config.toml
hidden_size = 512
num_attention_heads = 8
hidden_act = "tanh_gelu"
positions = "rope"
rope_theta = 10000.0
parallel_block = false
optimizer = "muon_variant"
lr_mult_up = 0.634
lr_head = 0.00876
warmup_steps = 200
schedule = "wsd"
doc_mask = true
max_steps = 6904
MLP neurons of a small language model. Each row is named by its layer, matrix (down: output weights) and neuron, and shows model dimensions 170-297. Each number is 128 + 24 x the weight over its row's rms, rounded and kept within 0 to 255.
A block is one neuron, or neurons of one layer that tend to fire together. After each block is what it responds to, as a language model described it from the Wikipedia text at the highest values.

L2.down126 [132 163 124  99 169 142 120 120 102 132 126 111  85 127 117 144 114 173 111 154 143 106  77 154 133 163 139 135 164 143 118  65 136 137 111 127 191 127 141 180 145 155 162 142  98 150 139 166 133 156 115 137 141 150  68 131 127 140 114 164 144 101 123 129 127 139 106 107 155  98 135 142 124 159 119 102 106 129 118 170  83 108 117 144 100 141 147 129 134  82 127 123 104 129 128 132 141 130 111 112 115 125 107 147 162  94 133 104 119 154 120 104 128 108  78 124  89 142 149 160 115 149 113 123 120 135 154 164]
L2.down139 [151 152 133 150  57 174  98 145 127  91 164 101 100 118 121  63 141 127 114 101 121 150 141 115 149 104 142 121 122 102 130  78 156 164 158 115 139 146 116 146 121 145 142 105 107 133 135 114 139  88 132 112 154 134 182 111 131 136 157 133 137 140 119 127 124 110 117 119 116 123 121  90 117 139 123 133 122  98 121 116 135 147 126  82  94 102  97 159 132 120  60 182 160 106 157 156 115 112 136 160 140 101 124  79 111 139 117 133 135 153 136 101 134 133  77 123 133 197 108 138 107 116 118 109 135 129 138 149]
L2.down1021 [137 100 125 146 108 120 101 128 135 113 115 131 130 132 136 181 151 143 156 151 126 106 159 136 111  85 112 109 142 106 153 155 108 141 143 102 144 110 125 151 137 140 164 114  83 110 126 109 168 120 135 125 135 137 141 129 131 119 136 172 106 118 144 111 147 154 117 126 133 105 150 124 139 105 135 127 166 111 134 124 161 121 145 111 112 155 146 129 105 175 148 139 110 144 110 113  99 119 137  78 108 129 150 128 150 138 101 124 107 109 120 111 126 144 119 139  84 129 120 160 109 169 138 179 119 118 126 138]
L2.down1639 [120 111 150 102 118 118 112 136 143 130  99  83 137 161 147 128 139 102 109 132 144 180  69 137 143 124 132 135 165 118 109 107 120 140 174 143 142 153 150  80 125 147 150 126 116 125 126 128 143 141 164 161 136 148 116 141 104 129 132 138  78 150 184 120 163 163 127 138 185  99 118 135 136 147  93 125  69  59 128 147 155 140 154 137 136 173 113  85 136  99  64 116 127 112  86 155 101 107 161 110 146  97 123 140 133 135 126 146  96 101 141 159 151 137 136 123 177 132 114 143  90 117 137 110 156 133 145 138]
Description: Name and number continuations

L6.down1517 [110 123 117 137 126 143 129  86 164 153 130 108  96 149 102  72 131 132 100 148  80 141 129 125 115 156 143 184 141 134 124 103 129 142 120 153 164 136 145 115 114  96 121  89  94  83 158  84 144 170  88 101 142 120 117 157 116 108 112 171 146 130  81 118 180 166 117 109 152 125 116 112 122 179 165 118 187 103 161 129 103 102 134 105 110 131  71 147 141 126  95 120 155 157 134  91 154 133 120  99 141 168 114 141 140 117 157 125 104 134 163 127 110 118 152 147 171 114 131 124 131 137 122 103 167 142 112 149]
L6.down1941 [121 132  94 169 116  88 131 136 153 167 111 159 123 148 117 123 164 135 136 155  74 150 132 101 121 131 101 164 121 128 129 115  96 113 117 136 110 107 143 129 111  73  97 126 160  89 118 156 104 117 106 137 150 115 134  82 103 150 142 109 110 121 124  97 161 114 142 152 112 156 127 115 165 130 148 151 123 140  98  92 136 152 162 126 142 144 117 132 136 137 130 108 150 123 102 165  82 135  97 110 159 106 140 144 137 153 131 104 111 142 157 181 130 119 100  98 175 175 170 145 140 181 164  97 123 113 175 107]
Description: Separators inside numbers

L7.down351 [133 114 104 143 123 105 176 125 120 172 162 131 128 148 123 101 142 162 119 138 153  88 140 110 177 136 126  76 135 126 113  94 169  70 125 139 114 147 127 159 126 113 160 147 128 116 124 103 106 118  95 145 114 114 125 111 116 129 102 131 101 128 109 106  91 126 139  86 155 123 119 160 140 108 143 196 144 122 130 123 115 166 101  95 134 130 131 124 141 116 137 118 140 153 120 129 165 125 182  84 120 127  96 128  90 125 145 155 122 122 165  89 148 139  97 133 154 144 101 106 133 203 139 142 130 108  94 150]
L7.down411 [101 103 118  92 178 124 141 115  96 153 112 143 117 105 105 107  89 129 120 139 126 115  84 124 143 137 134 114 138 142 127 109 127 112 118 197 163 128 157 125 115 175  84  94 115  94 145 126 138  93 176 144 108 153 170 136 129 124 144 154 129 105 117 133 141 143 162 137  83 111 127 139 116 116 115 128 168 117 171 125 160 131 120  84 145 109 133 138 126  62 117 168 155 133 145 143 149 133 112 113 168 130 125 134 143 141 103 158 164 131 156 153  89 121 185 166 127 141 132 121 117 140 152 148 103 117 143 161]
L7.down775 [153 103 126 110 131 146 143 124 125 153 128 102 145 144 168 171 124 129 142  92 126  86 120 114 156 126 127  98 126 125 128 117  90 144 110 111 115 150 151 151 146  94 173 128 136 108 120 156 138 130 135 103 130 124 118 136 136 191 120 138 141 159 119 152 169 143 128 166 138 180 129 133 121 120 174  96 135 100 103 138 147 127 108 149 205 142 137 141 128 101  71  67 146 100 159 114 144 117 154 119 108 146 158  91 161 118 172 157 134 107 163 116 104 105 138 154 117 151 112  65 104 130 170 141 148 153 132 142]
L7.down796 [151 131 111 124 148 134 165 115 126 125 111 134 155 128 123 152  85 109 140 124 113 124  95 179 102 130 142 151 100 159 100 102 139 147  97 108 102 114 139 127 125 137  74 126 163 142 170  95 124 145 110 148 105 107 141  83 114 120 158 131 129 122 142 144 123 143 153 144 126 141 128 175 132 156 120 147 126 101 117 125 137  99 154 125 174 138 138 118 149 143 116 142 163 101 101 122  94 136 158 125 151 148  97 122 174 141 129 113 111 123  97 134 134 119 157 129 138  97 125 125 117 122 114 124 125 109 124 152]
L7.down1275 [141 156 128 132 154 119 117 160 134 117 136 129  99 142 134 126 161  41 103 119 119 187 151 147 129 136 160 144 163 107 127 165 126 121 131 143  94 156 115 133 111 108  94 133 166  82 140 103 143 170 119  95  98 154 142 133 106 114  96 113 140  81 129 101 120 138 121 120 137 112 115 133 125 121 157 114 114 107 131  84 153 190 147  85 145 125 149 138  97 151 144 148  69 114 139 154 134 162 115  94 164 112 139 135  79 145 171 178 134 115 151 145 127  99 113 116 135 165  93 164 108 187 114 120 189 115 139  91]
L7.down1387 [101 113 112  80  93 134  82 108 135 130 127 112 117  98 124  96 127  69 136 123 106 121 126 113 118 129 148 109  95 132 129 138 116 176 103 176 165  87 103 170 138 146 120 120 118  78 131 107 122 117 174 158 143 148 155 123 107 131 121 110 109 127  92 130 142  91 153 134  99 134 142 138 116 146  93 114 126 155 118 132 117 132 116  97 124 117 135  98 161 116 140 156  88 107 102 132 145  99 131 127 154  99 138 123 124 121 145 115 118 119 123  89 143 105 123 119  87 143 140 150 128 124 169  98 147 151 102  96]
L7.down1551 [121 109 131  90 142 140 118 134 164 125 146 114 148 119 103 122  82 120 142 131 154 119  96 125 114 111 133 123 157  76 117 105 152 143 128 154 123 132 145 147 136  96 126 101 108 141 134  98 131 152 105 109 133 103 144 180  81 127 141 135  99 110 119 129 102 156 112 122 105  98 108 144 125 110 152 127 121 146 110 117 168 132 104 139 173 156 153 145 114 108 128 170 145 130 149 116 175 114 128 145 129 123 122 112 144 145 144 130 131 118 168 146 129 139 164  97 114 116 147 125 141 191 153 123 116  94 118 124]
L7.down2001 [148 138 133 108 140 113 100  82 173 121 153 104 153  89 116 102 135 151 126 148 167  93 161  89 152 142  90 141  90 112 153 136 124 137 112 127 134 113 135 119 147  75 143 125 102 106 107  79  95 185 140 107  95 128 117 154 108 161 175 116  96 147 112 142 166 121 173 119 140 114 145  91 137 148 133  84 141 118 153 171 129 141 114 107  97 151 102 134 128 101 114 166 121 111 150 110 135 122 118 147  98 120  95 142 138 144 134 121 130 157 103 114 127 106 133 188 128 136 138 134 142 122 109 115 146 108 129 139]
Description: Separators inside numbers

L6.down1115 [148 116 130 161 153  71 136 139 116  95 113 132 163 110  91 120 126 144 131 149 101 111 134 153 135 136 102 111 103 101 143 112  96  84 116 104 147 114 128  81 135 125 114 168 129 129 123 101 109 133 114  81 203  88 151 125  90 127 162 116 143 152 101 125 140 135 109 116 115 118 101 150 155 141 182 148 124  91 161 117 169 123 168 130 140 108 114 146 137 119 144  95 147 130 149  88 115 122 165 100 116 143 145 109 124 149  95  96 129 115 182 104 105 139 122  96 160 106 132 151 116 181 100 133 122 118 142 132]
L6.down1887 [107 159 132 160 132 146 148 139 149 141 146 179 131 149 122 185 151 114 152 131 101  96 115 166 110 111 114 148 119  94 105 146 102  94 102 153 108 137 130 141 107  98 144 140 170 126 128 119  88 141 139  91 138 128 145 170  92  82 138 147  86 169 117 130 129 132  87 150 100 138 143 154  91 152 112 165 127 129 132 112 149 124 123 119 109 132  88 126 187 117 163 157 131 108 129 128 109 109 128 132 123 120 181 123  99 125 127 107 139 136 144  84 151 171 147 142 162 130 119 129 117 118 128  81 122 171 113  90]
Description: Means/manner prepositions

L7.down30 [142 187 141 147 107 140 153 145 104 133  99 138 135  87 110 145  95 122 125  94  89 157  60 128 101 111 128 156  96 161 132 151 178 137 128 152 157 113  72 161 150 110 139 132 141 151 122 147 153 116 147 127 123  99 146 128 167 141 114 203 121 118 104 137 101 116 133 151  88  81 117 102 139 172 127 139 116  64 115 113 139 143 144 127 169 143 136  96 156 126 118 169 149 154 123 117 165 175 112  89 121 106 149 154 100 141 140 149 144 125 179 102 105 107 143 137 143 108  92 147 137 184 112 140 143 148 130 132]
L7.down511 [156 124 111 112 167  63 127 118 143 189 134 120  98 140 137 170 113 103 146 125 111 164 153 146 164  86  96 112 102 120  93 129 126 125 134 117 159 112  75 131 134 124 119 123 128 143 132  88 121 151 120 143 122 141 163 145 127 107 142 151 161 124 102 168 153 138 115 123 109 126 152 150 136  74 139 128 100 119 142 151 129 177 121 132 114 115 127 142 140 108 141 143 154 117 166 124 130  98 110 139 129 139 177 173 120 140 127 158 154 109  94 166 124 107 124 159 125 187 134 111 143 157 124 138 150 129 108 113]
L7.down1519 [158 134 148 113 136 126 145 107 158 137 116 172 106  99 133 101 150 160 140 107 109 155 125 158 149 104 118 129 126 159 122 131 104 167 177  87  94 105 109 165 124 129  99 135 154 101  83 129 111 160  85 132 140 107 112 129 114 150 148 114 113  92 145 145 127 166 119 133 138 120 106 122 120 125 129 137 110 120 140 110 116 147 115 159 114 110 150 129  61 118  83 100 144 125 147 135 134 153 162 139 138 147 101  89  99 114 157 156 138 135 137 104 162 122  90 122 114 157 175 123 152 144  89 118 165 119 131  98]
L7.down1586 [130 134 131  90 127 165  92 120 135 106 131 172 141  89 153 148 117 113 129 132 147 123 125 116 150 150 103 122 137 119 152 134 129 131 150 172 129  62 140 156 153 131 129 133 145 108 140  84 132 135 117  94 117  97 104 117 130  92 129 121 115 154 125 123 125 135 119 179  90 111 131 132 122 131 108 148 152 101 128 146 125 161 103 108 134 123 137  66 137 115 100 147 122  82 122  96 130 141 157 197 151  62 163 144 136 137 139 122 149 136 131 108 115 123 129 145 159 127 109 135 108 177 181 152 124 162 118 112]
L7.down1594 [169 118 107 118 129 113 160 104 152 135 133 110 134 169 157 106 125 151 113 145 142 128 136 169 127 159 135 114 127 104 135 120 169 139 133 123 195 161 141 153 158 120 128 125 142 132 138 129 121 114 124 148 147 108 106 104 120  92 144 135 138 142 133 153 114  99  94 128 113 128 141 160 152 121 133 134 153 120 152 152 128 193 116 103 125 125 104 117 120 147 149 130 150  84  97 140 126 137 150 161 139 127 169 121 150 107 139 157 145 136 132 103  79  97 129 117 112 137 128 103  97 195  97 141 126 147 144 152]
L7.down1667 [163 143 168  63 141 155 164 162 169 130 134 148 107 138 188 145 142 119 130 142 134 150 117 129 151 114 114  63 139 113 102 129 128 144 146 126 157 136 135 133 100 122 138 133 118 100 106 131 150 112 136 133 108 103  47 119 119 120 113 126 102 124 100 146 151  76 192 112 110 132 143 115 138 161  98  94 117 110 131 142 161  89 116 130 110 129 106 113 110 175 127 114 126 120 101 152 114 116 121  96 133  73 124 147  62 152 100 121  95 120 120 152 143 162 167 147 113 123 116  97 148 127 139 122 162 111 118 149]
L7.down1991 [140 129 150  90  60 147  98  78 156 113 113  86 100 124 164 132 118 154 148 164  94 136 111 135 130 133 174 127 111 105 155 103 142 138 140 115 113  71 135 176 116 159 135 124 128 150 132  90 127 166 165 147 118 141 120 123 118 129  93 167 118 106 118 126  99 106 144  89 116 110 114  90 122 158 109 135 122 142 120 136 127 119 116 125 129 161  69 147 116 150 158 139  66  85 119 132 146 120 120 137 134 133 147 166 110 124 120 123 110 100 116 127 147 129 108  87 152  92 121 144 126 123 115  95 110 158 126 114]
L7.down1994 [100 118 129 140 122 110 168 136 112 102 132 132 133  78 117 144 116 134 122 123 152 133 183 114 168 116 121  39 111 177 134 129 108 147  66 114 107 174 119 108 152 144 122 134 116 130 149 159  84 122 112 119 119 110 139 111  96 145 166 115  99 131 147  91 127 129 161 122 123 146 155 133 130 142 150 123  98 178 105 157 171 152 177 115 142 128 121 155 114 122 120 126 104 143 125 137 116 118 105 144 129 154 101 159 101 159 155 120 144 147 145 136 165 140 181 128 127 164 148 157 105 104 109 170 101 124 132 149]
Description: Inside personal names

L2.down642 [118 169 147 164  93 119 118 137 148 128 150 133 161 147 149 141 159 142  95 124 137 117 107 188 164 116 143 101 121 158 147 159 130 178 160 113 122 124 115 156 140  92 103 137 122  95 116 172 104  87 163 117 110  48 134 146 153 126 152 108 125 122 134 155 112 101 112 138 110 114 119  53 108 159 137 134 126 127 149 155 157  71 148 123 161  83 132 122 124 130  95 155 176 118 150 128 122 108 103 136 130 142 150  95 124  98 136 108  91  93 164 100 130 130 155 128 154 122 136  78 143 156  91 151 109 126 107 117]
L2.down658 [145  94 121 104 150 119 114 112 142 123 152 144 157  87 114 147 113 170  76 161 124 135 119 137  79 150  93 125 129 136 177 118 106 122 110 107 118 124  98 176 122  92 123 135 167 120 130 118 106  52  89 151 123 187 142 130 110 168 159 121 128 121  84  65 106 103  87 132 130 134 103 144 132 160 121 101 106 123 107 125 126 137  82 111 137 103 153 141 146 193 132 165 130 163 122 106 105 145 119 127 138 160  95 136 135 131 127 114 102 103 136 143 113 140 124 153 170 148 139 129 101 172 143  79  98 162 144 103]
L2.down1615 [114 147 145 139  82 139 110 121 134 115 158 147 130 119 113 135  98 139  98 154 150  92 147 102 118 142 120 152 139 129 147 130 126 146 130 106 110 138 125 148 118 151 153 134 102  78  85 125 158 178 146 169 144 127 147 165 136 150 140 108 115 123 122 116 148 162 133 159 181 148 134 147 142  95 111 151 135  75 150 150  95 106 105 137 141 164 121  90 124 154 121  77 135 121 102 153 118 115 112 159 136 124 138 102 133 130 116 133 150 109 102  77 105 121 141  93 154 137 154 136 126 114  88 144 125 156 105 122]
L2.down1977 [139 198 139 105 158 108 149 135 148 160 135 138 126 126 101 151 141 144  99 153 163 150 155 131 168 119 108 116 138 104 155 115 117 139 127 131 140  83 119 162 129 139 155 149 140 136  91 125 158 179 119 123  76 129 131 138 107 149 109 114 133 162 148 126  93 122 138 104 129 130 123 178 129 141 128 143  98 125 119 131  93 108 149 138  85 138 130 182 139 120 108  96 179 143 113 107 140 138 103 104 123 155 123 167 144 128 120 139 118 112  89  89 144 116 121 120 126 143 144 167 136 126  89 131 179 114 130 144]
Description: Table row line breaks

L7.down136 [108 137 151 131 133 117 108 142  96 118 149 107 136 138 130 145 111 116 106 111 127 127 133 116 166 120  93 201 120 126 131 169 114 143 153 119  89 100 129 140 174 126 137 126 157 136 139 142 138  81 158 130 126 144 100 187 124 110 148 131 119 180  80 174 110 134 185 126 111 131 125 124 147 139 159 155 150  76 131 107 127 162 147 138 156 145 154 149 175 125 108 159 135 147 135 153 119 130 146 138 130 105  98 117 148 134 139 145  86 146 125 132 129 129 177 132  95 132 149 132  88 162  88 104 129 125 127 128]
L7.down379 [ 94 169 106 150 149 123 131 141 126 107 139 165 113 123 133 166 142 140 152 134 143 135 150 124 121 150  94 120 157 110 119 112 116 135 128 149 160 134 125 138 116 135 114 145 116 164 156 116  84 110 103 136 183 100 151 131  77 114 141 131 109 155  95 150 105 122 138 106 133 103 116 181 131  89 177 137 123  75 151 131 125 117 143 118  70 130 138  77 119 116 114 134 125 160 129 111 136 116  81 124 106 133  91 115 115 156 103 121 126 110 140 124 104 116 126 123  87 139 125  89 107 176  88 148 130 160 133 116]
L7.down446 [123 162 115 132 138 121 112 137 120 122 103 142 144 162  96 192 132 115 124 128 111 131 159 108  94 163 122 169 145 135  91 102 155 128 127 178 157 158 132 139 118 140 123 124 137  79 135 155 137  84  73 124 128 165 134 129  92 129 158 158 121 157 122  98 130 108 120 146 110 142  95 145  80 155 130 111 112 154 153 132 151 118 125 153 126 143 157  99 132 132  87  99 118 129 152 146 169 102 181 177 127  73 124 154 146 165 136 162 106 134 113 148 110 116 108 100 175 153 112 132 132 133 125 105 110 152 156 172]
L7.down953 [123 112 123 121 102 122 119 125 121 161 111 108 123 105 143 115 130 126 169 132  86 113  92 151 122  81  79 123 107 104 122 150 103 175 127 127 141 133 155 124 142  92 143 125  95 146 159 128 143 119 196 124  83 158 110 134 115 153 140 127 127 169 150 121  97 125 115 100  93 129 161 112 100 121 123 115 115 137 148 102  96 106 114 120 105 120 131 128 116 118 115 127 120 120 115 152 150 119 102 135 115 101 160  87 139 107 128 106  91 117 112 136 133 121 118 149 150 135 147  83 113 135  92 144 123 146 176 152]
L7.down1127 [100  97 128 129 162 136 113  92 162 118 185 143 137 154 132 114 140 135 105 122  97 142 157 120 144 137 123 104 147 112 111 128 140 123 167 131  97 160 164 127 142 130  83 142 143 124 162 156 115 103 112 130 132 118  99 103 115 118 140 146 133 173  88  63 124 109 153 128  65 144 147 123 140 143 161 127 133 147 105 105 132  82 124 117 136 158 131 143 151  98 137 121 100 130 123 172 108 119 101 154 123 122 120 136 160 158 161  99 143 153 122 122 122 155  90 104 140 139 108 128 129 136 138 115 147 138 131 120]
L7.down1358 [110 141 116 157 141 157 143  89 131 131 146 120 103 121 132 144 123  90 128 130 113 184 141 124 114 140 149 124 145 103 123 128 140 114  99 122 119 141 156 119 139 117 123 125 100  92  98  94 122 128 130 146 148 150  91 123 147 156 103 118 133 157 145  75 109  97 118 108 119 127 136 129 113 104  67 111 150 104 166 116 120 115 130 138 178 177 144 125 110 116 134 128 145 112 145 115 108 135  91 110 123  80 103 135  88 103 132  89 140  87 144 125 183 124 135 126 155  89 144  86  84 152 144 147 136 174 126 125]
L7.down1533 [149 156 117 109  60 149 136 130 174 126 126 114 119 132 143 128  86 118 147 141 112 124 123 170 135 108 140 137 126 109 134 154 156 117 115 135 132 137 152 157 128 123  91 137 127 167  91 145 133 142 121 148 159 148 111 113 112 144 103 125 112 102 107 135 111 131  89 128 103 150 134 159 169 143 123 158 153 192 136 108 145 118 142 103 134  94 112 164 113  77 101 111 108 107 116 153 140 164 166 133 135 119 159 184  84 131 133 139 159  84 141 163 109  99 118 107 148 146 122 165 107 143  92 131 109 130  89 112]
L7.down2010 [127 152 102 145 139  96  87 145 185 116  78 107 118 140 142 151  99 119 143 130 126 147 138 164 155 156 132 102 126 144 155 127 127 146 110 119  89 119 131 152 145 153 144 126 134 148 111  83 117 142 133 114 106 137 142 114 144 153 162 162  98  95 146  55 117 153 121  98 121 182 182 150 134 161 120 135 147 144 160 167 127 149 156 102 169 138 129 159 109 118 128 120 117  89  81  95  88 136 129 155 107 111 149 105 154 115 135 103 137 134 136 156 159 133 105 122 114 125 118 120 159 152 106 119 123 124  80 109]
Description: Argument-slot openers

L2.down365 [156 109 124 118  85 130 142 124 120 143 137 123 168 125 139 130 159 169 159 157  89 114 115 167 124 106 109  50 149  83 147 142 175 146 161 167 137 136 109 133 175 101 112 110 107 150 134 132 126 147 128 138 125 143 148 168 113 168 188 143 103 114 123  81 139 134 168 111 146 135 113 156 125 151 103 158 146 117  98 138  84  78 106 156 104 127 141 140 162 157 165  92  91 101 161 150 162 156 119 130 125 164 171 172 145  95 120 179  74 109  92 100 117  88 104 121 119 161 141 115 101 172 100 133 133 131 135 131]
L2.down568 [124 165 114 148 142 121 130 151 145 129 133 102 108 110  91 121  93 141 122 112  87 113 157 112 140 148 129 104 125 115 105 206 193 168 122 134  84 107  93 116 104  87 143 102 134 135 123 116 139 117 140 128 138 126 123 101 114 119 154 158 133 156 148 107 111 107 167 111 144 165 119 123 148 135 136 128 100 138 184 146 120  92 142 148 124  83 113 178 150 153 145 132 130 168 153 111 166 155 138 154  86 140 156 129 152 130 104 155 108 142 161 158 143 115 119 140 161 156 126 102 197 174 110  68 143 140 108 154]
L2.down972 [ 95 151  83 100 162 102 136 123 207 130 141 152 145 141 137 127 139 141 155  97 128 146 146 128 129 166 102 182 139 143 126 159 141 131 155 117 129 147 107 192 162 131 119 121 122 100 125  91 116 115 101  96 151 106 162 124 144 132 163  93 101 164 164 137 140 102 128 127 141 155  93 152 110 135 113 150 121 140 120 129  98 120 135 116 143 134 151  99 122 162 108  98 135 103 124 132 112 129 113 142 115 163  85 113  88 153 162 115 131 139 104 115 117 127 146 156 104 115 127 125 134 141 122 107 116 134 109 137]
L2.down1604 [126 122  93 132  89 106 140 173 150 123 143 100 137 159 110 118 138 104 128 142 101 122 151 138  71 118 130  93 110 161 135 144 130 118 127  93 102 119 150 119 134 120  85 128 155 107 119 102 103 144 158 124 110  92 161 141 138 146 152 130 134 124 140 155 129  87 137 130 149 131 133 155 101 146 165 115 121 124 149 109 152 148 133 114 102 126 122  96 127 117 118 110 137 173 147 169 107 109 143 135 115 120 157 145 116  97  99 160 149 141 141 133 150 186 141 133 139 141  89 116  95  69 148 156 124 133 113 146]
Description: Separators inside numbers